config = dict(
    rope_fraction=1.0,
    qk_norm=False,
    attn_scale=0.0884,
    init='uniform',
    init_out_by_depth=True,
    beta1=0.9,
    schedule='wsd',
    max_steps=3980,
)
MLP neurons of a small language model. Each row is named by its layer, matrix (gate and up: input weights; down: output weights) and neuron, and shows model dimensions 0-255. Each number is 500 + 40 x the weight over its row's rms, rounded and kept within 0 to 999. Numbers have three digits each. A neuron's up and down rows have the sign that makes its largest values positive.
After each neuron's rows, "fires after" lists the tokens most often just before its 100 highest values on Wikipedia text that the model never trained on.

L2.gate302:503529452531526480521460535489530430462518462546448499495448521537396594484421452478539497527479473466454464490482495468484535488489546502443498460493515511474455544484462495519480474502447558527521521427566489511533400505543596538462490500457577520530515514462488522461496472423507541532493570610475475524499429489547504469547432527499477559508518503485451494530551453488482511469485494515422496525482429457534440478434487503498458568490548525560479516588510547527526524504518476565567489480486537427462459463543558462453463475431546479418569556490528506464500450487509532472441584524408536499382509488459507504535519477525473411448520586494547434501503464495544487485492483507461525560520467522500501481497492469535537488514488487535463475472505531562459503425557467
L2.up302:567449471464531513498511522491523563522446549525501491454542561488534486381528488465480495516398480471491549504454456589547545463532564552454512516486496478504426489449532574449558460519545489468504455457479489482501429475524519444509545529439430473480547518536488469478616541504584472434525507507559485525449465500481450501476585528474499529541549404460512433465525504412468482577572510446441525527504481489517469548518510387482487443527534371487505510508443558480467429493512498504433484549519436513572532545506549501479479531527470500465473525567544487516568488540467572492533526529462505517510549489537473518501483487445475481493542498518494462525497431446443503514473515508500506475486468552489477499509481508455459419531472473532489502566486499469505542459526527
L2.down302:503499443560505518503489481505544483485439533527522472472527493535511513488534500472521458480457411433536453555540499462573499515527548428582529477505539473512517456544493537509564527431558545421437398483461504477452500465498481433528523453453547463479533514485544492489540490499539505509466487603533490511563538539500508542549460539569540504521512531514468536501490479478544536486510613473506555538487541490503526517467478460520500495525535430488450497480523447468517475481472442451566451552487485480454438417541394529454521500459460526575393497571506511549566451518472540495439539410585502530492506550455457473495527515466431510474467543517494458511416489440525477495511562420533524456486508487500450477511502544461448426491446543465448517553513532524563537492488502
fires after: " R", " r", " D", " st", "r", "ce"

L3.gate59:472481458511484479501496501585534486499454472532539451502442500558499546512509528555500585561537410517469434528441521505510517514471522497494520425470493533469485503524528506506523438538488503485468444512521464538469502550572554459472562534494402498455538447567535514507444501514474500501473467494509526493490542483563518405501474464561546519447577461502460483474501585534424513499462516513470512525480558434450494435521558533600424485485466529509541546495440521467548479464525522572505529493487443448497463518530548555453444547458456462487438538495503475427490523505527509452477529429449512426530487438553537492481455581477527510476561506500446559477481505481548516520523572622531549468542526506450433524520443467528508502498491388489486448519502519440459479563465486
L3.up59:455540498529517538448479502523548499547458537437526477509569516535482536541521503520422467487505517461483431488486529470592496522532512463587515519491568538505499552488439528481568451528465540489486513503509486537420540464547536541456503487456503505490520529438538483510459460429474472504422530470467547569453457483440498526536476558499496510445439500495450430517517464529415513445506453526400486468522501494482493553455494433492548515464547447498522455500464569500464440543495564467546575489537504531558507525422529569506503548480493497534488521474468488541508526534481521502545477502508562543432464486558477455486482494408336452473537355465457500545540491529466462489484490577522468456490455477469517545511507541466450533473523499435458510443528507469484536482548504
L3.down59:487545509570410553485442511558552544513572546498412551486504459487454510412480407498431486540564353451491553490434538515541503464514535436545473537478526498511542534552477538510538530470489390506458540533389540508411527528468518506454549460473498431438516533495509501550507509504533493556477523540487488543476469527497484496534507482504546496464466500542482510488550518506459549428475403495451515510460552524474523527472504522522533495517519482541494446531474531590500506471486565513488485432541568573546523521469545489531527501499456474511513525467482516520526519473450424514504461596563510556485482446495536478456538550488447511486484505414513502461504485588495487524437509499455518564514492498484553435464474504505507530516560519469443559481514568484462535530534460
fires after: "os", "per", "f", "ru", "c", "i"

L2.gate181:450508527507553475563518496487461573503573523503414532510517501460540544550430444528465521498464444597554511542484485493531490487474508491559497554461516491470400420441512493478348517470506498489496508513449498484531447469499414528533467521486513442484555586540419455426432518453507529516527560520467424521485534545399573544489480541469545558506503457459545550490442471483447538482413425444510471497498518468526473538469500542502470449483493482483535513460433496534517579594531507478527509496464520468522514526552468589505512515521492471496576474541482507509454539512464499485488537470533471498523519531500483467506522478500445519532472555474522580556495476488428508522469492469488584535533549503490440477514507510466461476535490554526489502551582502477483479512413540
L2.up181:507457503545519485571498480505481504509463476509436601443514469495529544477497459532541498533545504589493516500496505524458538526537476444489490536504515468485532490556450474464484480499485470473503498567492484513517461494552498546502478457514517501568463485452486481537599557496511460549538473493504583505472449509552538466447600451506497537526441446529514490474506463471496540523430571430574487465499468436454472528502515471433447511524468485463529481500534480505593468484620497478454601514421520503486580478534447518418421476549442579473527569432508580409419533480494468478457435504544542496503508527554522557457434458507476512498515509545497529432561455501498521549502497453491541484455471475517500440496471509468517461462469565522525473484430428451450499508547510
L2.down181:554439437512509523494515540459484480568448473486500492482456492467391493504505519530470412559501381492497540491465486521518515481509509572485497541494426476465483542408497436511470497470466494527436445500548505451426539502490394541455427456475521602543534461486462495591570458478590551526487436474469542510531504533497509456499466511472487465445492491513555447480468429542530510520501504480539579546421458546494507534553446507524446477539479525468514452420498457523487480528495512492483533421494537437486508462469590464463522551493507579527461554548536485428451478488457528473456489534481531529521554479459496571515485545501527457528547514503546521517565494511502454495483457522529480486487460430524551559564490526537474552532536539492531503422522510510439493456484553
fires after: " w", " ch", " v", " W", "ph", "ed"

L6.gate425:576552418526581496613535454558537523529586561513474482496489434540521508435475457431503456442467455523511457501436412519520525532478547545478500452489513485497461548449494490527443500454505524499482516450513497433468503449456557530545526540434517590478463453549472466560518505477543552484502515442542473554479530506468544609517516493494547572517454466487484437531481548498533464441517463552478440542504500483509517479562478517559519494439456477490502483508427503509497500430498579464544495538488579508497478498463487525536489569448506452502520568450519578508553500478540489495538573467511468540412543510505479543504479525480516484499494507558519481554458541479472449460463527504508542442653532546504459488455481525495463517521497456508518580561509484539455517491521513
L6.up425:444551512529505471476469490494581459535498541501528442558577462399464440490506485492473515478428428503507548466531558449603510498384554446474428561510495456476518504476491537510574560489545429501489601472448575489472510469495509534505469494532545498489501490515486471415468489504488530475432507537477457449560513494454570496518510607465447488507432487412460574500544490455442518539516398487439418513476457522491493474500511501494495522419522475545553491478567516453508495553528469582500488500498589518489513437483513512509515509485511471551511482499558525448475452484465473563485531524473489468472537456525502477472495495534506433513547542439473538460498463518538523536465438453506463526493503542469514489495508490563463574519556535507449574505459555479436508453511515
L6.down425:503487485490523504501444466496486563489556544476462529473543496419509512552545516525477466595520599592553485449491437522449512497521462545525425418532540599509550516449423431495467484488517476447518558483503418516500444525568482475488511494508452416521486514488546547559517549495446469505474596474488450482490434529496488457505462474475408531507440547430470495517519457469507496411505485563524465514537554420474469550454529522554512505557454459489459506472443511494498524472511475523577504511444522489432495507493557534481457517431524482531450495452462493497527527524475496519504520562502505444515432508498445503533517536382458460464461472494508499475530459455482515468530496559546569504501538481506542437527491455508424504507509572535511441528469431519446525503424454
fires after: " w", " K", "k", " s", "ag", " f"

L3.gate538:577505519481583551486451465451518522508491457521498588468435475465500535448495531560515541528427531487443555607427493537514499472497459527462493436495481487458487524504496554486491532418436492440494549496536510499516549521508516535536437496484476546479547392485524510500521530492557530505507554470480543526492481533527439514481464510564547502495404496446553548557486516424495500511453598502504560533467492560476481596498459493460523533506460507548458550474461474422459503582484499546572481468496468474502519461454498500441558487509491478549484502537528503464531559517481485526494461529546520508548550590590498450508505502498429464520558503577572499538426539478503511495503545579532464502520539494484516563425428513505473598516529505471494512491418512472500450450543488
L3.up538:497539538465428513536488522442543510521543563549411501493470439533501511533496495532513522490495480551439493533386504471497551483558448445412523493549435390442498497415493537458547447443480423533491449487480528500554542464390477477523489504561541562404527532545453518455466506486471560484524543504488415545481543464459464574523510482504575416495445457548520494498531419414513406514457462445503486471495514501480502499530516506481479501607486467463486492499563480523503493553530476488560512516536487581516532453462471567486534449487553488496523485525492483461502553507510478480533475504441488467476464472490537476451567510556454492530435486460530504454465531446540468455496506501417558471473497477492506485460528488497515487481519513440491525492454438553435497532534459
L3.down538:472479482489504535522496497476460541399542493524496507516468484517523555547467504518521582548525391460526498508417455497511473562461549509506484497489539491490550497527506446545554455463530476532478446516450523493546548534560496527485470452489518543514553401518474518506375482443497569549463480560543546503476483469523489449506523475422482489499482513469496471569526523474498444525572513535609520502509446521499502501540478446441487526482561474447471518498435487511533452512508497533546504469464582479548546541498563481480533443471442515521462511639543515473503462503499534479455488472490509517501497530449526571504547466583526501518408493593496432454565573435468500527539567552512497501508569468519508453481516436415520504503518474518475436546438540505483475573528500
fires after: " f", " L", "ar", " e", " s", " F"

L6.gate406:552524451529570407530431522534545441472403485496452492465545521564556510511504544497527512515484510533504605543538529514503506517490511554499471469530610408446483440519565517486503543525546553572472554509504485438519461477442494526504444491489495443498549458531458482476486481547458442446534478487585470537520498544487562533541463490406475570480551438522501511485512488611452541465507528484489482488504500580487499498460496517517547593474476525534480591444419494554542524521497465514484459484545590454467588441577489480464453464518481483458543507491492549525546484493509493506519521452507463486479532475417523424550479494515508479491531544460540545541479441502514506453457479573468474490474516512525509526536482568483481479585494516479476475500523512524430440480526559
L6.up406:525526507510460453467519586523496441493493495477533553541540509539548572463576474503531484532575508450493458489464483491462458484507505529580520422504408426578459464465541564501508434490502485494446450541511452484548510537506521511462523456488522533521477543562472509477483607500543594488542476467536519506434499577483488489600472546489544583503425541442443509481535549521480474521471502546499451528508546533542519503520510511515481397407489526524486496476517528499456563511494517444522566549502538377527495494501535531404505498501458556537525471517527481517379507536576454521519480447497522520467536530452482503563578402524436508461480486548491462504469504456503512474536479489499474456529464478545521583491456474497533425513512530487459479501477485512518454503524484
L6.down406:536487483493422553491501504434441429537501466516433515562516505458431544514510518443448549522523494542519548470512424503515523423507495543464405504478473441491561448478498518488545459466540468539499476430502497441464417499442520574481454476556527519511521452469508524480484499474522478453478510502489454508550434584477546542546554566442522409475480482501467493414562556575497512519471456432473451556449507486476479508501481551487572474451489525504498520476442502484458449542482493452553537528466439541441489512539467451531483518528477442505513508443467519505564430460476524505571486435455472475509456463462533480454466551461447476469566478453499454468486456595479427456493517506465546573524495518542523530543505530521456426460518505526447490575517439528448532424514465
fires after: " St", " v", "opul", "ist", "at"

L3.gate69:448535480517540476606510404491502505444515508440504468462530449545466465460530521474572480574452496536497480536458565453466468570513524475530492495517564497543517507447506466442495544543523486459498550482503549491483491466504479477426508483522476532477478496631414488509479406495471465478506542535491446545482484474499567485607513465516496553543571561474441484482449533475451565492487504497517509505474551463522501432524496509528475470497542481457607544512500552497562514506458513502473463523510575473529437508481465509534485447526502463539513515504568526422462507520472459503521489423483547501509429466491525564477501545510527498506446523514504495467467441555517538455412533512555462618471589512475486473462524555396470498450502550521458506538419473511456484487432526
L3.up69:512464477459472556495523446397417548452480511456452493484495546513599465517497518558497434574531535516429566506529522552519523474456480501417461511466523491452502449464530606497475463602503458581516580484449507555513501510550471499557473501489544509497512452481602485556466448538465526469559529500548503452453510467459513481521462548504543478514534544474457461520540522555466486512512556488563525488504515481441516487511505492464515524513475477504481536480482489416513555518550511462504482479459532472509541472494491579494556468473500530509501483511493495492442523486520480436464536504430495467477534510422447498476502538509470481513439501441506555521479419464460503555559537400552604558477449546532484540455537540451461465464452475490490463537587585506565484415521479
L3.down69:556510447477488567512504498490446515455474513518569477518488545508467525518469580521521608559491476608486509453483469524519525498536557451544516468564540417400593442473483509425503478549494463497507490481499479519459532484475493484476499526529448484493499482541579515507470446504462531457577487528529528474555502528464532491499468511468453569482493558543544521520512435411521477466558440549560541565515503543529490459565462432551524479443468564444531513488491458510467485498595569534474544560498409564506528580450490511475524479501461477514431533469486459495500536480545548467500504499484526545539539489509465493525515471551500480537457470410559509496496528557468602464507523498497476514431483462567508504472501435470445508458444547522539536505496394501431479498521526
fires after: " c", "c", " m", " sc", " com", " cl"

L2.gate571:600432407489507508450410477550524478500492458540465566423511501534503573505470457496529477479562496440500415536494466526469531504457513522455471477495471515564532480484518584429513526453473525495521573416471561486491514471536465511490503479540472518434461448482522487483516517515531512474525530571443523509514484516529507463529502534518527469490417511447414412494493478486409510559555418585516488534483521536450511495556452529486487555577549498558465544475486512460519573468527540503511467486493493502561515515513484486478564492515501468471499498465539512501526490575517493545513378500517434498490465492506512491479479538473497482543532586481499470502548497522481399489474450586486525492518534447493455449543440546429491457564569469439506476493441497418449519509488415
L2.up571:505554480517383499487527501451525480514462525449521567480558464508461449514516583458521510510508529478569422441550539533392513468563543429467519489435522519547506527474475561504495496487534442409487491510434527473487477499433492452525471562548527569463568493561551467487513520455503566549535531541491471468504532575467531570531534603520524475471472551489470599499539452437509493531519497425479470446487502518489512444525507494518530561472582485503625513545482532439506463538536495475493479453505527470554559503487511544489568472518517477490529480518416497513481449604492530494451462482441488484562467439484518512468519550494499481468504439533474517493536507506487452498538444501510547554539531532500580481557519451467473478568509496475515513497441504537504437433485529
L2.down571:493500479506545536563512483470489488476474419494412467454507473464470555503480543494526486515455483460465468478499495542494512484543544597524500522501438520539534530493496576518507475476439508453576449486433550537478494495492407490467532502565505576433489446516491459539529527472549549491532494491511492435461502556500590506538533577541590515520557507443434561495535503433422569440561429490507466492512506490501561402476467528493502496526610458494523535489521418515509434507545461523459498467541516485529603533527568528531531490511497512537549533530502455452497475521512460560498445541468503547513469536441509457483511461491524452469481452500468544474461511526456436527450503566487478565506460534476449503505506487475439539542569500511576532407422499470437468515464453
fires after: " S", " s", " f", " ", "ins", " U"

L3.gate361:575522401494467508513477554481453518510559573463472562527548486462535404454465532501453517471540500567561445456499500506555487485498529493452488480559483475524462485529476413502481464553490467504447455530465498438504453485537489467543460543473485530470459458515473507473483477511409517508536496466479497488495533577528476447442472546555498479513469461509458434536528417524449482466480519467517447519525477536450475425488529451471471578446508540468582556504379469506499506540491532427475433540464472395499427538472465524547563491462467507483552484484507558447459355467529516499492548455565467479495474535450459495460468468533543550526523489467480473494499500517440433472506569477525475510521567515573500467529466511531479519450470494456470568516567501478509481467512457
L3.up361:484527513526516531525501504511497527467482543464590462609511476479481441516438475570411560507554465465490469521464546470567462452521495514547544420508539523506511495496479522482517523455521465506500462504427520514557514547443436555469465541583529520609533589552418506549504557502541511596526500519525481550461513549491474493456445510500449520624518501494503517438429504454501535550480413554528508428541512497517446512481535509495450464547511494474447509571446464481485514485420541504438495496492519556500494585508516489486536499505480527587565520469467454451487499408469498501554484545530472485519435513516463502483518535506578439513507441484482457476511462494428499475483489489567459450538532485517428501508521497519506540518507560424543534455435438481492531544482497
L3.down361:532482538499515416487516461535527506449512494464448443524482585440450526458475556502453543483515519489462462455524509464503462561473505451514472530544520499469510507487525451485508464498377460427530519449493497534470491430560524473479522568522497534496495468513407557524466457582533455543524488546479534472502571484472473495458443393519502478463494475520525501484459588425502502425514470491557447446505492516498520555421450559548487508523497399593456441455450523492438526498456494598537549493499483435493569481484512482587475553541463436504467484457430476533460539450561469539511529486499469499560510540512530454529548532460409452531486531529538489570493526507572544511564523487465519514498487545492426494475517469477506480551550549484571493545504466486477480512501510
fires after: " to", "k", " with", ",", "ak", " K"

L2.gate74:504492516491471501446550568452476474521462470437468469467492503435476573486485532556510499502552473549494567569529532536491388490503509429555475519516491522527523463466512573482512510522451553525500544466511526463421490458493541459512510497473532475463515424510503451493471539483465472522549490441490493508482545550455544490426548508456507562535534534548521446445532460501476473458418481511467532427484499491539483513484537504510493444431527423476553480476506513454483495523624492442452519510518450485515508442569548495500528460505434513511533444465514561498497519559479504514519478482433433491522504526514515497463458556592464522520529503517537514476440447416485602583486460537482514584537540566485541456458508561455487451490542484448548502544562565563430444584518556
L2.up74:446472453499526456425539472536544543479512473463548500480489451502484449471424489468553478529458522481567529516484551441546493500510554482446453577475466515561538523569501483504571451506494493465454512517425514472523502534515505488488563493544508410486460513496431444516549576471556472485501521533496388443490465564501440449516515481533465500480499492468469440585555489500512484507504519489463539460429504492530536514507557495470473494548501471548523498501515523500480526564503448484495431540466488461457518462491497479553511513526489457453525562495522507491479427479471573483525390495469428544529475451453510523528462529519527614423439521504523478512526594522511500469373524526547519475554489512476478403392509496530554462511549541573510560514532447471464499571532512
L2.down74:429481518497455509467572537481452487515565436461527496498537453395463528550512493490458465568435523495529543589523495455487456585529521506511500514472518506506449484502526473508558427507528549530557486443444532542488493543539483515536497495504518507530512517472495509488543443502531515551542518493412481416398533543469464449514450524441524563415557526535519502508521551504502531492432497469472436490433473482513549537467505440477428516489493538528497463605524494460469443523472539507409458492499507465532490504517500542475437526485492460484492485406474521612468539513501579538511479514456532508525506534521485504427530490474509512489564544514483494447532523449535502540434493501461497506529554553519559454462419554451505484459551458484539469595528584534478543417500566
fires after: "|", " A", " a", " c", " d", " C"

L2.gate332:533450496575577491451464482502564490522501483439505496466474447536484479439500501437531459459441491535490586483437483521439522441478463549538499419458521497534530559420495493419488433528496592526486477403501526453463521459506497537494484520437521555547493539538504469480527508435468486525463579486581437591483489486498430555487481493455430507540503494471503485477458474424555500559524477468463496571448456495459453529483463459492507474485551382474494506520497544532494414566506595531494522454545518467473509393486526504515524501556530478458478524539520440495493424488519492546559541483459499565479505513585514529543479509476473517444517510551467441496439510510525506451485492477469540528505452477493535514484517499466504566456487531459525478506445509526552530427588466
L2.up332:516489526499564485513522430510585497472440553494395506570591545492498525446508494525520532494432483512476502432499459509531511538500533497517523458479512526417491491485482542437467473484465534434406495465504467525486472430517565460551416511534456512420544490469504469493477529496509484472477540453453470513544540494438493497549468488480501460466507491460494536472580444384550489503500492522427511492561447542523555528479527491482467518483540459461454449497559556453490513426489527501475509503537496479505535456471426501524460530560542502521525423521469530450477385494503452536524521454486439503559595477552410482556438470391428529566514456523502568479474510495502495467529505563505491498471499526490519457527508463488439473542476500494537613499538566474500464512463484
L2.down332:514454463501562445432470465542563535535493544443428523496523493566533536583468464551529423547498483538495497492561512559516482544541520499558574425493484515454560463496498497473463485500497451429517500487538485496527494481544515523516472545548502496471523508473480525491514423455490484456530571521449466539546594491424482505419513479551487483457475530452428443500562439513540504553536561475496620544484478486481421438541484527430467460499538545450521505533532503474504535505501468459504485471515511492489512496538505486462521465520503491541463443493498488508479508627474537546540516420465516496462597469504485512509436436422471494455472534560405565518535569490477520478521573545434507516553438568507477520495472474479464553464448497507588551521512507512468469518488435
fires after: " n", " R", " L", " D", " N"

L3.gate276:445566500470504451510525493555519474445505531466484518454492488533512519575534477505516512490474384525496449503478484520467487516531519550478476532446625526498493523488487579438509471563514411543523496441468462495491521525489541523600559519530482526457506458536494514496466510532495513491441521526522479474470500532471570522475500441475617555469567488531528493479459481463496575500433530549448540484494431439477493487497509475480562542494473530491449489476480510477549518506478576532514480491488539446452542488499566574427511500529465520525507544500488527454565505474523594519483531460479486502520466532577487503504477604496540413516617502446490529486382492479521548550458490480474469533501562470477534472452421530439426525471458488450542478521458479577489429490440462
L3.up276:464503474527460490435530506554528458484447508365531429468524492467456480509449520631522489509561545549575503494484524468450510552563546437518482540421528495537556520501511474515495571540506459507458511508469557468518546533477530523589546524494516486484563524516533525522491526489517431504466421515517453487463498524520499506531609540513498518497565501511473481475513593539462515500521502489476560556497554530415489438483547450508568539468540393482512503544492509471506516436541463470496490463479471454497506526546585517506539557434533533499466468505545475470457443483547467443490552491535514440497467496478456413533537450567587511564495480512457467440493515537465528465509445507568518511514536501423534472485571434482505490487485497538444515524501465437563548499537466
L3.down276:420496546475461477509495491481454500456463525424531484451505473408426573489454578541515554491492465439541533462513426491435335516558524528512580478477559561497483545457528496475505467507517471551578472482536495502471500554525562540502504559525546431468507429514465518512557474446424514438415486474544547457442534507455509490514517495488493475468441495494493471462468504454427498507462473563483513580503443545484485502555490437512539493467479513484471536527449481542514525513503496535493473510481420523519511566526492571548559516528512523499427518507520487563485468429444476503469509556475478497548472474491436538512466562511573531512486438376564525523495475504443495570503520473499515546489476455497559462546513488558489535525435491495462534553480467517541458537498508
fires after: " C", " t", " c", " T", "ac", "c"

L2.gate199:535527533516512512557511467457465516476556482574570532525464551442497505461475468455508528500512448469534578530524529476516459516520507421547466470540545568479417520440497476515455521569405521429500492511457409500490508470534519496501426524587508518570502434525485491551505505463449467502497547504471505562432530575567617499513458431455437467465523516504473507513502511508532474574528486495546491457492471509475564511440556452610474439472455560515505538506498462426499513514537530521554455494440484475500527528441476510479525469400479500481520532443515436540523501479542515492467517494551509461551447460502482502459434518464488568490491494461481444536482486500537455494475504484484551500557493607530414572485495503421507462527548449478546531472510475507488549424547529
L2.up199:467460520484549440521519481541426465436478507510535516515547492485555471494457448507476499506538469412419466515501486477456478481507492483444509484555490570441427507502525506557484523521559477477448578549453484492558535546516471502472468536457531502450570556545537504502514431508482612468509434490536433500488555539488516516525491559500532560545539475535581563575415553491510493510493472545465518519481528531554471549541476512498600468526577530510470421577435557486539487538475518546463510562547444491458546498505544482504556503494500479512564543538515476487474526481455571506481513572512481473503495487495462457562576394474510501535471610480536545498509471500479548501501486470527395476455459442491560446468451494418534494520527499491455503538453568487490481466499492
L2.down199:515543513498476501507472504564524492517466484547448462506499535547524481512511505509481507477530546479504550417470506454576489532499505545491539449583526444444470566502418508531550470512524469435503549548435468468539526542467588579516551468518525519455519512460519548507468499524576447543525532445497505524520482481509517523504474520549522573475431506483480518497481509518468474498546503475496457536467508486477360505564542402414445512518520525526513534583435494534576520499521432538528466473545464480464449462538520522488484525646483493435501467472500533505500547465462550549508514540526573510495509416485480483496540485464522472494526444508507508513507470472449498509492517603540494539547499425456559487461474509522530394507381579539527485503522509529471470489565428
fires after: " bec", "ru", "or", "s", "ol"

L2.gate239:644432425523565465462526591511483424518477470497512482531495482540500519482487487447575460484565518580465461513440530484485482415501510515493459484505577506461564485469542566468503470481498616515475488447504497467494510457522566517515511563555452518477496453489487455530413525520499447525475529520486394438517454462489462520425512545468569520522500490472517499524452498538491464513497501544493418572444499498523498510506470526520574458509483515517466538444502526527447479469488557460552497463553515503488570512505507472499537465517503459504517546529501461483573423474475545490503504435499417500539552461538548427543438511478426462469512546514485537494479535444491591460439489493468517506544477514453524474481505606427497479533475542582537472476547467529463546519475476
L2.up239:497523457474524488534482532469500479514459445542514524532508526515578493524507470470558507541544475473498504462465482503485552508505601531473551484516527442457546486463535476516451513499465501534498451509397481508505481492449483485535490503464496530551474485525552525542370567441542471557564511497484511499488535550504541495471499486457548523471556577478439551523570534417452547505499532498515504522551503487492451516505495463482522488493527438469518502534515526541431434558483530496479505574580481505547535515588413573469521509519579601527554520471551472495527525513441489500447509448475454495570554551484448583427502530497554533483412484465521500474460513491470466462504497507503462571469550539515512470520488477477478554435460448511580547567532470535450494394386481
L2.down239:503495513439483549531479481470506534519510438508495567535508450486462512515529489504490510509572510600528465441484515528522486449546553487524575526457541520455549448458508567517436529527446480463455484453502472533460511494598460409541557519550483493509505417496524446503492539481473475527592507553453555520492555515499527512494544483533504559447503556445445495585441485544464488485522519541440553536558525501479513518507424515531521509505546416462465488552492492457448434505535516469509471484501439484519513550494475589493548463499457572538544455535526570469496509543511477492499501398515419437447519518439502563452458530525497566493520555488431452465447442524492451492450559436491481457482482482561500507462493564568509538530384479492571483480432495530491542503480495
fires after: " S", " col", " F", " s", "S", "al"

L2.gate73:414509559463525512501517527547523506460529464460556524486503504479519561504368515526525548489484558478516506468521508533510466464572402525471574470466548503472504505540384519489543565557456584467444456497431467498502516495531516447526499533520526512524511511546555474475523531506398523466530560481539496570478471575503519508488490595566496422522565507520499478490523475516578499575505504451539525454501551520446494463481513532522519483513541449501466510479472527455540536547476492514496529585495551458473636540534517508499451446508461452484452456512525434471513516526482471464510528521408504450440522449502490522471508415519442516560496480430511557512463428495498497576470523515567494434536462475492510502473483492521513512484520423406527517519527501511472523503568439
L2.up73:402496534503536536562484526529499511500402529509538550537534578514495489591466434493524539561502448444520449559460453533494461464542451475569490475575594537512495508523473491569458559545524503541462505496463578558532578537496392528552487530488537502496533513489547469466440507465579505502451518473522478491521477521474529513523485511462497530578486543469551530461605495535496514527564498485473479437505553528508461497521550436413518466447543426510416536503470473512507479563498458459569491604521572486438535460520534507436507481500485481457482539470491455495486542518544583553494495476533490517523511480494511476541579468512522507471530482547486454537457518457458462504573457476521506468524472503504561519481532434469520475411532466530492475513544463485571470470543456
L2.down73:490478494506518467497510498473541499530481518545451419505549521486465508436462462523480447484534373455487469452482469440481519512467534486496469459478519482523496500483510540559456519436587482449530464488478521510547476512511439571458492595473550494514566494463511508483471493452565449517496508424504553506519483487542495556535520457423517560555494470476511464507504526495458461423476546467506441539480439461502433511459555526494535517455469524514523513479521457567495435494467487475531460504486482512450435397487449570534498465406544561469480549474496549501460479496576510514450478417495469570463545587499534449465501513522520507426497441587439483574546535451509538468493501448498525493526474422486473518588511534531512495493434409532399554511513481505543540465466449
fires after: "ist", "at", "il", "ograp", "p"

L3.gate131:573518464490506440548558533399481465514451521500476517428478482544447504454512464542546480475480475498508491508483471514536483476501541474400524476495490538490473449479468514419514435478428548541547578517472439535494485508521552492511473436535507565469512427463456469483572518485469533472511471490541474575424494525538475556448491526485576452486476548557453507524517524482490514517486539487490438495498549533543538527491546487530513508500397534529402510500499551482478532532477490518477495515500529524488478511494466454496494526486490434544441442482533505458479466477438485476490413465545511434549485493528508481464558437576471494474468550614501550536481603485384569543396455488535517483420521462466465459495496476503511475449507499433567520575547506460444543465524529
L3.up131:501467533525474550448474526467456503385490507547434567471481440492489485534501518536519491507520441499470471536491493502494472572525486469478450452529458529523478502482522540493527614404473393449402506490523528560521479535504466489463552511474540506581468502449530476526540522510577471547443500446555552455497487536519463449496467540462447497484435492529422462578468537502487482543472562556424539521515481525413538462493436525475461569527501542412511491499439506497477495558548544569476509488569495523538446490487481474515508449517476462497452555494463483518491543506533534453469453508457492551517524512548525560496544517516516419509542475444448515467485478466508508439437494513456488548468580534414588505493472499552505573421541567543445521531488529486510497548483493
L3.down131:426497540588427531506548474466477455433578465571490445508506466496490524501462504523502549496477421422535487440442521511492526492520507510459431448441456488448479483559532487497496501476471543521395487545526475547549489509475475482459507553462473551526546524478442515485526510440475473523496447448521453462564510562467493510465528550496446470547416497484432502546548542501498443503495557416448508449450523505524557520479509515535540573440536467473481492448503485511466506573504518518507477545559482606512590512564555512452511463484487483500455537562530516529527583492512546452572418419502472576511517539508507498537491512532474554617470498441537487504476536483557520449580507493482530552445477515466542521448490496557524466439476505547467532533463488537536474468483509
fires after: " l", " L", " app", " f", " e"

L3.gate358:491455514459468508498456531514518599481447539448530549535486512523530527510468503518563479464477507516499528546424476494477475488512427536498479408415554489496456364447512551576424520487572445531577436562532537487525472588513559454557527555510488566486525540546451533484488544441474545488542510521486527535559489541434457484486484550460478617574532497528489517475515526434482503507483423425533517537582585541491471520512516457497492440502541455451568520487480570458546520519462539512586523498529448455520537559553455531504588471495476444513530558457466484545483522538468515528509511473497481541489496539546504476527444561479470501473552568495449561533535447472502430488509517480481468517465532489459466451495502501494483510542436490487482467541496531489499498502522540
L3.up358:506529498538543492483513478559509468506459457527513583547615552484502489493540487499465474512486463566444491588533551555520494484542521536533515520475478457534519495501492448517429514484420408497485455508436563547534487481560562476504467503480470522507469475524536445544445416549459536511514539508519482453441532467501581464491438455470582524531524542570403478485503516565465519540557560505538533464487557534539439479490548547455439492440486504412504522450412501500503522453537573489472530476528511482568460521526520399490501509434481464462483543547517542496451535541452458465553508458482540515449525548457458525440531529480514474420490432468483497517481430498442487536527529490538533468486439438531507524479491466466503508543532456511530507555500459585490449546572489
L3.down358:519471532502444515536563510522557517450543478447496456510455543485461473498544518461523430526510531525528517541494498432578492569557472474558494484522472489553514430460438428488501546556538545454446475534471438515524519460491475456458488532544490489495408518484543495518479478492488517523521482526524510513426510564475516483495573475513452502499426470505449572585483497492508485496475550441560563534457510527500437559528498495514521442437488468448509477483503601508469477570496507481452472541430510513442512512459451487575499495485538483427546530547484487443533447531510514556488480615435451469457489535503463509483508575490516483505486484488407531490495528495499574494574484423470580524512462512475556590457439460462456473437437455510525457518417580577533485498486469
fires after: "c", "st", " f", " w", " St", " W"